From a checkpoint of a small transformer trained on Wikipedia.
Size: 18 layers, width 448, MLP 1792 SiLU, vocabulary 2048, 38.1M parameters.
Architecture: no biases in attention or MLP, tied embeddings.
MLP neurons of a small language model. Each row is named by its layer, matrix (up: input weights; down: output weights) and neuron, and shows model dimensions 112-175. Each number is 128 + 32 x the weight over its row's rms, rounded and kept within 0 to 255.
After each neuron's rows, "fires on" lists the tokens most often at its 100 highest values on Wikipedia text that the model never trained on. A number after a token or word is its count.

L11.up1342 [145  90 133 157 113 120 121 152 140  75  86 158 122 117 131 160 159 120  93 120 146 150 160  90  86  95 178  62 135 134 181 103  99 153 168 176  87 139 149  87 128 156 142 164 163 175  76 112 142 164 173 105 146 122  99 103 121 117 121 163  99 112 156 122]
L11.down1342 [115 152 148 139 130 114 131 116 115  77 139 104 162 186 174 159  71 125 105 109  85 115 127 188 104 148 162 113 112 142  72 116 116  62 146  85 141 102 129 109 157 156 103 103  94  47 109 111 104 154 120  84 156 147 135 181  99 157 133 106 157  86 130 140]
fires on: "el" 21, "le" 11, "im" 7, "ro" 7, "reg" 5, "e" 5

L4.up906 [196 142 117 185 130  68 116 154 191 145  84  81 128 115 132 134 124  91 163  75  85  96 131 185  62  92 152 133 138  84 130 139 131 134 205 129 166 104 102 108 111  68 169 130 119 174 187 171  89 194 130 137 104 142 176 172 173 123 119  84 219 171 132 108]
L4.down906 [149 153 199 129  91 166 123 162 117 143 116 141 177 126  92 116 143 134 134 145  76  99 158 138 109 101  90 123 139 145 149 142 129 136 115 138 207 136 125 172 161 138 112 171 138 128 163 131 143 135 151 143  95 108 157  98 100 118 109 178 127 131 158  62]
fires on: "sident " 12, "maj" 10, "aj" 10, "born " 9, "min" 8, "inn" 6

L8.up641 [101 132  97 108 135 149 199 134 133 138 127 111 144 143 157  66 116 167  96 150 165 111 175 107 132 100 136 135 132 118 183 141 145  98 162 144 142 132 144 100 161 180 133 133 140 102 126 143 146 112 165 144 185 157 123 141 165 117 111 120 164  69 166  94]
L8.down641 [ 40 129 152 187 164  87 133 161 162 131 129 153  70 135 189 144 103 103 155  86 159 147  97 142  78  57 141 172 119 125 132 114 166 138 121  71 123 102 151 145  79 112 123  95 125 190 110 126 172 113  62 127 130 140 164  84 151 148 132  89  81 126 114 155]
fires on: "ac" 33, "con" 23, "od" 4, "und" 4, "Ac" 4, "D" 4

L4.up667 [163 140 106 116 153 161 127  85 183 149  58 102 133 151 162 127  75 109 136  84 121 102 121 118  68 105  98  84 123  77 102 112 146  67 100 156  73 121 102  97 154  78 149 118 122 135  70 195  88 140 151  97 171 166 196 162 187 109 150 167 143 131 130 128]
L4.down667 [ 53 144 153 124 179 132 105 126 132 173 123 138 169 122 105 111 155 105 154 136 126 122 161 136 101 148 117 152 141 110 118 115 133 105  61 134 137 150 145 118 133 168 106 133 114 186 159 193  70 105 127 179 129 135  97 153 123 105 149 149 164 233 114 149]
fires on: "Min" 18, "min" 14, "maj" 13, "aj" 12, "an " 6

L4.up899 [ 88 184  79 114 111 117 133 176 140  64  98  81 156 125 115 112  94  70 148 108 125 114 143 109 109 124 135 111 110 107 107 172 114 102 123 171 130 139 123  77 111  84 110 169 142 129  84 144 151 137 124 133 167 158 162 156 121  78 118 132 175 142 102 208]
L4.down899 [132 185 187 165  85  98 203 144 136 157 128 162  99  74  81 144 141 147 123  79 111 124 161  85 158 182  99  98 100 123 110  73  77 141 180 191 130  93 106  91 130 136 141 121  93 134  89 102 117 113 122  94 138 140 155 169 140  85 137  86 167 143 135 162]
fires on: "qu" 16, "aj" 12, "ab" 11, "ing" 7, "er" 5, "ch" 5

L11.up1525 [104  76 168  96 179  99  86 129 157 129 142  96 131 132 128 140 125 137  64 141  63 172 110 127 182 143 128 155 163  58  83 123 178 148 130  88 112 195  88 111 103  87  83 145 119 143 111  94 144 120  84 112 120 139 144 173 101  96 135 137  85 125 106 156]
L11.down1525 [134 109 118 114 142 151 113 145 117  98  98 132  99 130 193  95 112 138 101 129 163 190 161 147  86 137 216 136  43 103 156 115 166 172  78 115  97  77 146 131 119 123  96  91 148  95  87 174 172  96 144 184  81 117 121 171  87 148 138 135 185  87 156 158]
fires on: "an" 31, "An" 13, "ag" 10, "ar" 8, "ti" 6, "r" 4

L11.up764 [ 73 137 117 106 214  95 127 152 190 102 111  85 114  83 149 174 119 165 165 125 131 111 112 103 208 136 124 150 189 115 126  76  92 130  98 160 123 220 183 129  72  59 102 184 162 174 134 141 178 147 137 110 115 128  94  86 147  79 170 166 111  79  71 176]
L11.down764 [134 111 138  88 129  75 139 180 150 125 140 167  84 138 130 139 111  96 105  79 100 179 126 172 112 134 130 109 134 134 118 100  76 117 149 187 117 145 119 118 175 148 133 144  87 152 122 116 131 114 156 148  73 120 133 111 108 204 155  71  56 120 172 142]
fires on: "qu" 16, "ar" 16, "an" 8, "0" 7, "por" 7

L11.up1040 [152 131  94  91 150  81 153 176 117 163 135 106 117 113 152 150 159 160 113 156 140 129 145  99 127  91 167 149  96 115 143 129 144 124  61 176 143  92 156 104 138 199 148  56 169  83 125 200 147  97 162 175 129 151 193  44 124 102 111 110 146 128 128 129]
L11.down1040 [ 99 170 128 127 145 136  82 108 140 137  94  47 124 126 130  61  92 124 133 100 123 122 130 117 126 194 134 119  77 130 113 157 162 195 154 126 167  73  80 134 155 188 116 182 137 147 168 145 109  51  79  89 141 136 137 153 154  96 112 153  86 150 115 129]
fires on: "D" 23, "Qu" 7, "Mal" 7, "qu" 5, "al" 4, "od" 4

L4.up862 [ 46 186  98 161 151  88 115 143 127 149 145 145 107 133 134 110  71 118 105  60  93 104 117 125  88 132 153  67  87 140 127 144 136 162 137 137 102 105 145 170  83 124 139 118 136 126  70  97 169 148  80 107 126 152 147 131 152 102 171 159 128 100 139 140]
L4.down862 [141  93 114 133  84 177 157 132 123 136 145 142 136 100 167 147  92 119 140 163 102  94 178 111  93  86 169 136 147 114 182  91 144  83 103 117  60 177 202 132  85 151 150 142 111 131 119 129 111 131 188  88 150 132 157 193  91 185 146 142 114 127 118 156]
fires on: "/ " 19, "place " 11, ": " 8, "ated " 7, "land " 5, "–" 5

L11.up638 [ 97 139 152 136 103 127  80 125 181  76  39  99 146 157 148 119 149 189 144  99 124 112 114  77  72 141 186 125 148  75 115 161  90 181 177 122 116 146 111 130 105 121 153 116  77  82  92 156 110 174  23 163 167 112 136 120  91 128 133  95 125  37  95 210]
L11.down638 [126 149  62 100 180 127 155  78 107  86 119  98  83 164 137 113  60  92 100 125 162 125 156 143  82 126  85  93 104 156 135 136  85 152  95 133 132 106 129 140 137 120 140 153 170 147 161 111 189 136 144 140 146 111 188 115  75  77 151 124 204 186 102 108]
fires on: "el" 19, "r" 10, "or" 9, "in" 4, "ul" 4, "ed" 4

L4.up1772 [ 95 147 134  88 148 137 124 146 112 143  76 137 181 139 124 141 101 189 159  97 108 155 133 166  91 143 172 165 172 104  98 162 173 132 170 138 108  88 173 120 102 166 130 147  85 170 149 115 190 138 135 114 160 119 139 163 129 137 155  91  84  95 110  86]
L4.down1772 [ 77 100 171 121 128 136 113  73  74 157 123 113 117 127 164 132  91 133 161 122  90 174 122 161 153 140 126 141 167 121 151  90 100 176 120  71 103 140 102 163 153 189 137 167  95 118 140 118 148  93 110 122  97 167 162 187 111 141 148  98 139  81 156 163]
fires on: ": " 29, "ub " 7, "', " 6, "o " 5, "es" 5, "ion" 5

L11.up389 [ 83 112 166 100 170 134  67 105 133  80  43 117 176  87 146 150 129 106 115 109 131 118 143 163 156  59 156 131 172 100 137 126 101  90 139 130 131 147  97 154 124  74 135 132 104 115  64 161 167  65 160 192 113  68 118 140 137 105 159 126 147 115  91 144]
L11.down389 [173 168 133 102 171 158 180  56 139 111 128 119 123 107 140 167 157 135  90 153  67 139 124 113  61 134  96 176 137 113 108 167 109 102 127  80 138  89 110 126 158 161 210 140 116  92 123 165 130 105 110 145 115  74 104 121 145 182  92 144 128 103 174  89]
fires on: "in" 23, "an" 14, "it" 10, "m" 7, "on" 7

L8.up484 [165 101 120 178 188 127 122 109 182  41 132 119 160 134 194  86  84 138  89 103 113 110 123 129 128 154 160  98 133 107 140 100 133 176 185 149 158 184 163 139  92 147 111 178 146 101 145 129 129 175 131 191  63  81 152 135  89  84 123 141 170  88  65 166]
L8.down484 [ 85 107 159 131 121 150 145 160 124 110 180 108  81 123 100 102 122 178 194  88 132 117  71 144 129 122 129 142 107 137 128 148 113 106 119 140  55  98 141 126 142 132 147 175 186 147 187  85 142 135 172 151 131 107 107 143 113 161 157  84 135 160 140 152]
fires on: "in" 74, "ar" 8

L11.up1712 [151  74 107 174 150  95 139 131 165 155  80  75 163 119 114 172 107 132  99 167 150 140 156  91  72  71 143  58  68  79 130 145 134 113 181 163 174  94 163 103 112 124 139 166 131  77 172 108 124  67 143 115 149 123  98 153 107 177 106 168 132 119 119 124]
L11.down1712 [155 116 122  78 152  97 113  63 162 157 114 113 200  94 126 130 106 134 106 109 168 139  69 146 100 179  99 137 129 102 178 178 111 186 138 135 100 133 174 139 130 152 148 121 146 111  89 119 156 119 172 142 168 152 171 111 154 173 175 162 106 140 145 202]
fires on: "i" 23, "ion" 11, "our" 6, "é" 5, "s" 5

L4.up572 [ 95 157 112 168 139 156 131  85 174 114  94  80 175 205 148 172 122 123 142 120  86  86 110 100 115 129 107 150 147 198 105 116 129  90  51 153 134  83 157 141  85 147  91 127 110 112 124 146 150  90 131  65 118 132  83 182 116 126 133 141 148 108  78  90]
L4.down572 [157 101 120 198 108  98 145  74  92 163 188 181 115 105 102 128 145 117 102 188  90 121 149 171  64  56 160  81 114 173 122  85  67 137 148 145 164 160 118  72  71 146 157 150  92 127 118 126  67 158 106  96 151 151 111 124  48 113 156 164 181 140  39 121]
fires on: "n" 19, "a" 15, "e" 11, "ch" 7, " " 7

L11.up375 [117 150  94 167 133 154 126 131 160 123 174  82 147 169 159 165 119  64  82 147  96  86 135 114 111 155 110 151  76 159 105 186 136  76  97 115 134 152 122  96 146 173 136 108 125 132 115 101 115 127 115 104 172 111 151 102 110 136 118  59 224 113 118 128]
L11.down375 [126 152 134 120 167  61 109 117 103 109 141 155 130 119 130 163  85 142 112 158 136  87 139 118  71 128 150  75 123  89  88 144 162 166 120 147 116 119 118 111 131 151 109 132 136 141 127 119 130 164 150 141  91 161 143 124  88 117 130  93 118 122 164 168]
fires on: "G" 19, "M" 11, "-" 7, "wh" 6, "R" 5, "," 5

L4.up660 [ 98 130  88 140 130  92 125 110 149  94 121 114 157 130 143  93 146 153 162 139 106 112 117  80 110 138 150  98 170 177 130  85 136 108 176 118  74 100 121 126 118 151 110 160 122 136 103 119 151 120 134 101 111 177 111 142 109 127 151 176 177 159  72 196]
L4.down660 [146  88 158 132 133 150 158 119 125 164  68 179 148 109 120 149 113 105 169  91 111 105 193 144 188 121 182 160 148 142 163 106 139 132 156 139 160 141 102 100 138 162 107 107 105  89 124  99 163 153 134  82 104 135  54 149  86 153 158 135 138  76 154 149]
fires on: "ch" 26, "Ch" 24, "sh" 15, "e" 12, "k" 8, "qu" 6

L4.up805 [ 68 140 130 165 135 174 134 128 124  90  84  92 153  90 139 178 120 127  84 101 151 161 101 169 100  74 166  80 138 153 119 149 136  50 181 123 127 133 149 120 206 118 146 132  83 156 140 168 184 134 147 133 176 163 157 151 151  99 167 125 180 112  98 109]
L4.down805 [121 211 158 127 109 105 146 172  98 143  98 143 105 151 158 145 161 165 177 148 107  96 162 105 205 113 117 137 122  91 139 110  42 173 106 111 163 165 117 121  99 127 102 159 145 134 111 143 190  89 184 138 134 173  68 110 164 137 134  77 115 144 121  85]
fires on: "it" 21, "on" 12, "pos" 11, "is " 10, "in " 7

L8.up1350 [155 102 144 159 168 110  86 156 127 157 160 167 113 124 208  99  87 159 142  82 114 162 104 132 122 174 182 143 157  67 157 152  89 123 137 110 124 173 123 116 145 142 139  88  83 141  75 157 165 153 169 104 129 140 118 153 149  99 146 201 169  82 132 146]
L8.down1350 [101 133  92  98 146  99 132 131 161  73 102  78 154 123 155 115  91 139 152 162 163 143 192 132 120 159  67 175  68 150 120 167 151 150  93  44  99 149 131 124 118 129 119  92 159 118 130 119  87  64 132 138  72 136 113  88 115 155 100 194 123 130 162 119]
fires on: "al" 27, "i" 10, "s" 9, "es" 8, "7" 8, "9" 7

L4.up931 [ 97  97  94 123 161 147 184 127 152 115 140 113  83 115 139 141 178 177 141 106  95 125 141  84 114 147 157 126 156 161 165 102 158  57 117 147 141 148 137  92 160 119 100 164 122 112 154 145 170 111 110 142 124 120 141 138 112 135 115 116 131  83 139 133]
L4.down931 [140 148 150 139 144 103 120  93  72  96 139 148 148 117 125 136 173 130 106  67 123 127 165  83 157 169 129 147 158 142 113 104 107 131 120 122 100 166 126 141 144 110 123 100 102 121 141 155  79 139 136 201 152 147  68 154  70 125 133  91 141 151  87 107]
fires on: "r" 33, "an " 17, "resp" 6, "g" 5, "sup" 5

L4.up429 [158 100 128 138 131  94 103 128 147  91 107 145 134 133 142 157 149 136  93 104 142 109  90 122 141 105 166  80 142 174 167 164  97 155 119 200  74 120 104 110 146 113 133  98 142 142 101 102 143 136 106 199 105 101 106 173 178 129  92 117 127 156 115 142]
L4.down429 [123  81 177  43 170 144 187 134 102  83 154 157  60 104 143  85 155 119  80 138  88 103 142 142 112 182  86  97 122  69 141 110 148 143 138 156 133 142 131  82  96 149 102 113 115  88  87  56 128 149 157 152  97 118  69 131 167 141  40 146 122 123 157 143]
fires on: "would " 26, "ess" 18, "e" 10, "t " 7, "im" 6, "not " 5